config = dict(
    d_model=768,
    norm_place='pre',
    rope_fraction=1.0,
    parallel_block=False,
    init_std_qkv=0.0146,
    batch_tokens=131072,
    doc_mask=False,
    steps=7844,
)
MLP neurons of a small language model. Each row is named by its layer, matrix (gate and up: input weights) and neuron, and shows model dimensions 448-575. Each number is 200 + 20 x the weight over its row's rms, rounded and kept within 0 to 999. A neuron's up and down rows have the sign that makes its largest values positive.
After each neuron's rows, "fires in" lists the words (lower case) most often at its 100 highest values on Wikipedia text that the model never trained on; "fires on" lists the tokens most often at its 100 highest values on Wikipedia text that the model never trained on. A number after a token or word is its count.

L3.gate1145,194,212,215,179,151,239,205,200,165,207,178,207,210,226,191,184,201,193,233,175,177,169,226,184,187,201,179,186,158,198,201,176,195,231,190,165,226,199,225,194,198,196,196,177,202,179,190,224,177,191,200,190,166,207,189,217,206,193,192,230,208,188,202,206,192,230,210,196,185,251,169,189,233,185,170,185,215,199,195,163,221,198,198,176,216,192,238,188,198,217,190,215,223,192,232,196,196,209,210,226,201,209,198,177,229,191,226,190,182,191,204,173,210,186,198,183,251,192,188,212,222,246,171,185,205,235,161,211
L3.up1145,235,163,177,190,193,190,180,246,224,187,214,205,206,196,202,203,184,206,190,209,195,200,166,197,218,215,164,221,227,179,204,211,194,218,224,246,217,185,181,204,185,179,220,179,234,193,190,189,220,217,213,231,208,210,156,198,158,180,208,177,180,196,188,237,199,212,207,218,159,199,197,209,195,198,205,228,193,218,185,211,189,192,212,211,186,193,226,178,200,206,233,216,228,200,219,182,158,234,211,215,208,222,225,200,214,189,173,178,180,217,200,199,223,196,178,174,177,211,208,187,176,200,207,214,235,168,228,205
fires in: "the" 55, "about" 13, "approximately" 8, "around" 6, "than" 6, "only" 5
fires on: " the " 37, " about " 13, " of the " 13, " approximately " 8, " around " 6, " more than " 6

L3.gate1339,220,196,169,196,190,216,230,198,204,218,223,195,233,217,206,208,207,199,209,217,185,213,193,162,218,188,206,194,215,191,251,208,175,177,171,240,185,198,183,196,202,224,200,171,204,182,226,219,170,222,157,203,243,196,197,221,210,182,201,241,208,205,174,218,229,196,205,181,230,199,168,168,178,209,212,215,192,223,204,193,211,228,203,158,191,174,208,224,204,198,213,213,203,151,208,190,209,189,208,197,226,193,197,203,238,214,201,191,215,182,224,212,198,252,194,181,217,219,227,229,181,190,216,189,220,180,184,205
L3.up1339,197,226,208,194,203,186,191,215,217,181,195,199,206,221,196,200,202,207,216,198,199,201,187,217,188,172,216,194,188,222,246,186,185,209,211,185,216,193,190,206,203,200,189,203,207,177,193,205,191,222,205,194,224,172,207,204,203,195,229,227,184,218,187,183,193,204,246,188,255,205,175,161,207,212,223,141,209,202,169,193,215,198,203,206,204,197,176,235,177,183,193,191,187,164,206,203,153,179,214,181,195,169,199,178,186,204,185,162,227,186,190,188,188,192,195,211,191,199,183,221,188,189,202,202,212,227,201,166
fires in: "1" 56
fires on: "1" 82

L3.gate1217,216,196,189,158,194,189,236,197,198,227,192,163,194,212,217,193,190,200,182,188,202,211,225,202,218,226,189,198,195,222,234,190,214,184,180,193,198,176,202,206,201,206,206,208,189,222,198,191,180,174,192,188,196,214,179,223,199,196,185,207,191,200,210,211,166,209,184,214,191,180,221,176,185,192,245,191,213,189,219,194,184,192,206,171,191,180,177,211,202,194,190,203,183,213,205,181,213,182,186,143,211,226,204,201,224,208,225,243,199,186,165,165,193,234,207,208,214,203,171,251,210,248,173,128,198,194,185,235
L3.up1217,213,183,237,202,213,237,222,237,217,182,209,192,210,173,227,176,187,201,160,179,191,235,209,209,200,194,162,221,178,224,203,207,140,220,186,220,206,195,223,202,206,202,186,166,172,190,192,189,151,225,143,213,200,167,214,200,190,225,186,178,187,189,194,191,154,215,168,218,185,201,194,144,199,191,222,205,240,193,205,184,185,222,212,188,189,191,212,195,201,208,198,221,197,182,216,174,220,199,229,180,180,205,205,207,233,242,198,214,202,184,198,161,169,205,238,207,196,187,193,213,183,233,206,182,204,235,201,204
fires in: "had" 24, "would" 15, "have" 11, "are" 10, "the" 9
fires on: " had" 20, " would" 15, " have" 10, " has" 7, " are" 6, " was the" 5

L6.gate583,210,228,169,207,213,216,223,216,144,185,220,159,172,186,164,209,207,207,157,172,212,199,192,197,206,223,170,189,168,208,196,220,200,197,181,201,190,200,194,192,186,185,202,195,218,194,221,229,202,201,203,195,180,177,211,190,202,211,186,204,197,221,205,224,204,213,187,194,212,179,196,161,224,233,214,195,195,194,203,201,199,219,229,221,213,182,186,217,216,209,199,170,184,203,213,230,206,206,203,189,207,214,259,189,230,196,219,208,194,210,202,165,222,232,232,190,207,229,212,189,156,229,205,202,191,185,193,220
L6.up583,188,236,213,213,218,208,166,207,195,203,217,221,156,214,188,189,202,233,186,208,217,186,200,169,194,206,221,200,208,171,202,171,204,184,200,169,186,174,168,208,168,201,186,221,235,201,212,171,187,200,192,199,212,219,236,175,199,206,202,196,229,204,210,182,188,222,211,204,187,179,176,215,201,210,188,196,202,209,197,210,181,155,212,227,218,180,181,219,177,223,190,186,187,187,206,205,182,205,186,187,193,167,194,200,218,190,214,178,188,206,233,189,241,208,214,198,213,213,260,177,212,175,224,168,204,219,194,204
fires in: "the" 25, "on" 23, "in" 12, "at" 4, "a" 4
fires on: " on" 21, " on the" 19, " in" 9, " at" 4, " at the" 4

L3.gate435,206,229,220,184,199,195,204,175,192,216,195,216,191,176,161,232,163,185,176,156,189,185,206,183,188,199,163,176,198,196,201,239,227,199,186,191,188,197,188,209,214,241,216,187,214,192,196,228,190,224,182,158,212,225,183,177,180,197,168,213,167,166,212,194,198,188,222,238,192,202,208,185,224,251,205,195,196,221,201,245,186,189,231,175,211,212,190,199,189,219,195,207,183,224,230,146,200,204,207,204,202,188,180,189,195,196,180,141,211,182,209,172,184,211,233,220,209,224,194,221,174,202,218,187,184,224,177,197
L3.up435,197,221,179,195,162,186,170,214,195,206,204,200,235,171,200,202,189,188,199,191,176,204,205,167,195,197,230,231,171,171,169,211,212,217,180,221,182,191,171,198,202,217,208,194,208,210,158,205,228,203,217,152,223,201,180,174,218,192,231,235,199,236,176,185,213,172,234,246,214,195,236,149,209,219,197,189,219,166,167,219,202,170,205,171,228,201,157,209,202,191,196,194,201,184,210,213,190,215,168,224,179,183,195,187,196,188,176,143,174,189,182,201,187,188,229,196,178,209,199,205,178,169,195,173,177,191,177,202
fires in: "2" 68, "1" 6
fires on: "2" 84, "1" 9

L3.gate1953,192,205,180,183,184,229,269,191,171,190,204,196,219,214,196,207,218,194,212,176,215,223,224,222,200,225,210,217,204,199,201,228,188,202,222,232,194,191,186,221,203,224,221,185,189,203,199,210,191,174,206,217,177,176,243,192,208,213,127,196,221,220,161,165,202,210,214,201,219,209,219,203,203,205,210,203,202,168,184,163,201,204,188,206,206,197,152,202,220,174,198,196,211,210,196,232,180,205,213,217,186,197,241,208,219,163,213,253,203,185,189,182,193,204,196,177,202,213,208,235,199,247,217,234,190,197,204,181
L3.up1953,194,182,208,184,212,190,255,202,190,208,201,188,201,213,204,172,249,194,252,161,196,198,209,177,205,195,212,207,206,183,190,186,192,224,198,198,175,207,203,184,188,202,196,167,149,217,197,242,211,189,188,189,184,189,184,219,209,210,208,216,192,177,143,179,207,217,194,219,205,207,183,198,184,200,165,217,214,171,207,197,225,194,182,185,268,197,179,209,156,222,205,227,196,204,197,156,210,185,201,208,181,207,195,163,195,213,195,219,232,234,188,210,215,229,180,232,208,202,201,198,223,184,213,235,211,209,206,182
fires in: "that" 35, "this" 25, "following" 17, "the" 6, "same" 6
fires on: " that" 25, " this" 17, " the following" 5, " following" 5

L3.gate108,240,204,192,151,242,203,211,246,208,214,195,207,200,156,195,202,182,197,212,198,213,220,232,196,230,212,204,205,225,203,227,177,206,161,208,205,201,180,208,193,200,188,177,224,229,252,195,208,188,168,179,198,201,195,199,220,183,197,194,219,205,187,231,197,147,207,173,202,182,169,198,196,179,243,236,215,193,196,214,166,188,185,203,189,168,221,208,219,205,221,202,217,203,220,229,189,211,194,193,174,201,222,168,215,202,183,196,254,216,179,179,180,198,225,223,188,200,196,190,236,206,213,183,186,204,215,195,213
L3.up108,176,236,192,176,189,211,196,207,213,210,182,170,197,185,223,218,181,195,192,206,217,204,221,189,228,206,206,230,203,196,227,207,171,167,177,187,179,171,207,189,193,194,201,200,203,216,174,225,197,180,165,228,154,161,206,167,210,230,173,188,182,205,234,205,166,218,182,219,197,208,202,151,209,188,222,171,212,202,212,199,194,194,171,202,189,218,215,178,204,207,199,223,179,207,190,218,205,216,241,177,184,186,213,190,187,186,181,195,245,182,204,214,217,201,192,184,174,214,231,202,220,217,207,213,209,219,209,198
fires in: "would" 23, "may" 11, "are" 10, "any" 8, "a" 6
fires on: " would" 21, " may" 11, " any" 10, " are" 9

L6.gate869,204,205,186,164,229,228,217,212,209,185,195,224,180,217,190,197,197,228,204,165,213,195,219,181,190,186,182,220,233,191,207,181,195,230,196,200,221,200,225,212,221,173,162,170,240,209,187,203,215,211,219,181,200,231,166,181,237,217,195,190,195,217,183,207,196,225,197,243,183,187,187,177,208,217,192,180,244,192,193,211,189,206,213,207,193,196,230,227,202,221,168,194,172,175,180,193,162,202,176,205,169,203,222,181,210,192,199,209,221,190,188,157,190,236,244,193,222,186,221,211,180,221,234,192,188,232,221,200
L6.up869,210,208,215,224,203,236,203,214,157,197,187,173,201,230,213,193,201,223,191,193,178,189,161,193,208,240,169,201,179,182,182,193,213,205,192,212,203,195,183,182,197,208,204,205,204,222,193,207,192,240,186,176,180,203,176,184,221,214,169,218,208,246,198,207,179,217,204,218,165,210,191,208,194,190,178,217,214,197,206,199,177,222,215,198,179,186,177,210,189,222,179,168,185,227,197,214,190,195,215,229,205,202,223,198,197,211,211,225,189,189,192,162,156,200,238,161,226,212,228,195,189,204,214,210,205,226,169,234
fires in: "the" 33, "to" 16, "in" 11, "by" 8, "on" 7
fires on: " to" 18, " in" 18, " on the" 16, " on" 7, " by" 7, " to the" 6

L6.gate1490,186,196,202,198,196,246,244,204,173,210,193,179,153,204,187,210,238,217,218,200,168,217,222,205,191,172,211,194,214,217,178,200,196,193,185,180,191,189,187,219,189,200,210,166,202,218,231,184,165,199,229,203,151,214,220,207,184,218,218,233,188,223,205,189,172,246,217,171,228,179,208,194,174,238,222,186,204,235,211,191,202,180,193,197,212,210,190,214,218,211,179,194,168,173,174,206,183,216,192,183,188,184,165,210,229,221,193,204,227,214,188,218,196,240,215,149,202,231,220,219,170,210,172,178,209,203,179,188
L6.up1490,199,233,211,206,192,222,238,227,197,140,195,187,200,205,220,205,194,193,214,230,202,208,198,192,205,177,212,188,201,216,194,181,213,195,169,219,185,220,214,202,248,181,172,208,186,176,181,223,196,219,219,194,177,207,201,195,199,233,200,202,193,207,171,205,154,226,237,158,222,203,215,189,248,215,170,212,204,187,162,223,198,204,215,230,185,199,193,201,157,190,208,213,195,193,193,181,237,191,215,205,214,196,180,185,193,216,203,194,215,215,207,205,181,196,205,163,207,230,160,171,178,214,212,194,200,177,188,197
fires in: "that" 78, "which" 16
fires on: " that" 70, " which" 16, "s that" 4

L6.gate1165,227,178,191,195,192,199,180,214,182,226,189,227,205,196,162,241,167,187,173,147,195,154,199,169,212,203,242,200,195,201,238,236,160,168,215,211,224,230,253,182,221,218,204,208,208,212,221,215,231,197,182,195,179,216,187,210,180,191,194,235,235,198,177,215,202,181,172,214,223,185,162,202,188,239,201,185,172,202,210,162,207,162,212,197,208,198,174,232,211,178,172,202,220,194,197,199,214,191,179,217,191,209,211,216,194,210,186,187,151,200,204,189,194,242,195,196,190,230,190,210,202,186,183,219,210,214,220,190
L6.up1165,192,260,215,191,215,169,175,194,187,156,159,230,189,182,186,215,185,218,189,163,214,201,187,217,177,201,205,188,181,193,214,200,179,189,204,203,204,221,220,187,209,204,205,226,186,184,184,230,210,199,207,141,191,183,202,221,200,196,205,206,228,210,205,171,218,192,175,211,217,189,203,202,211,212,213,208,173,185,220,205,190,209,222,226,221,193,188,192,196,251,176,216,199,183,209,172,188,233,189,224,198,162,194,232,238,187,162,185,212,206,176,188,173,184,204,194,173,203,225,225,189,228,200,188,180,220,182,198
fires in: "2" 29, "3" 13, "in" 8
fires on: "2" 42, "3" 18, " in" 8, "4" 5

L3.gate66,215,202,198,157,207,203,224,200,167,196,190,206,217,159,173,221,204,221,193,137,176,213,197,217,204,217,174,221,199,227,205,218,198,173,189,165,232,206,178,202,217,193,172,189,201,207,223,198,195,213,201,170,145,219,201,196,173,183,196,189,233,179,203,205,207,181,182,261,179,218,195,172,190,214,215,200,177,208,196,207,200,224,208,157,192,175,161,187,195,251,196,198,168,203,197,173,243,198,213,230,215,213,245,158,209,199,200,206,223,203,213,235,207,228,248,251,239,192,175,205,177,219,203,188,194,180,168,184
L3.up66,194,219,226,221,193,170,185,200,191,185,215,211,220,218,195,216,191,227,216,219,204,202,218,171,182,200,203,198,192,180,196,229,203,201,210,195,182,162,180,193,201,219,237,212,190,188,178,197,201,206,168,178,193,224,183,201,217,180,200,208,247,206,182,169,173,195,215,197,169,165,171,155,238,238,183,215,215,164,202,200,188,164,218,194,228,187,175,215,215,178,186,204,200,186,227,222,190,231,158,212,195,205,199,227,203,202,242,185,209,189,197,189,185,199,194,199,197,201,221,210,193,167,166,220,185,208,174,207
fires in: "1" 82, "2" 14
fires on: "1" 83, "2" 17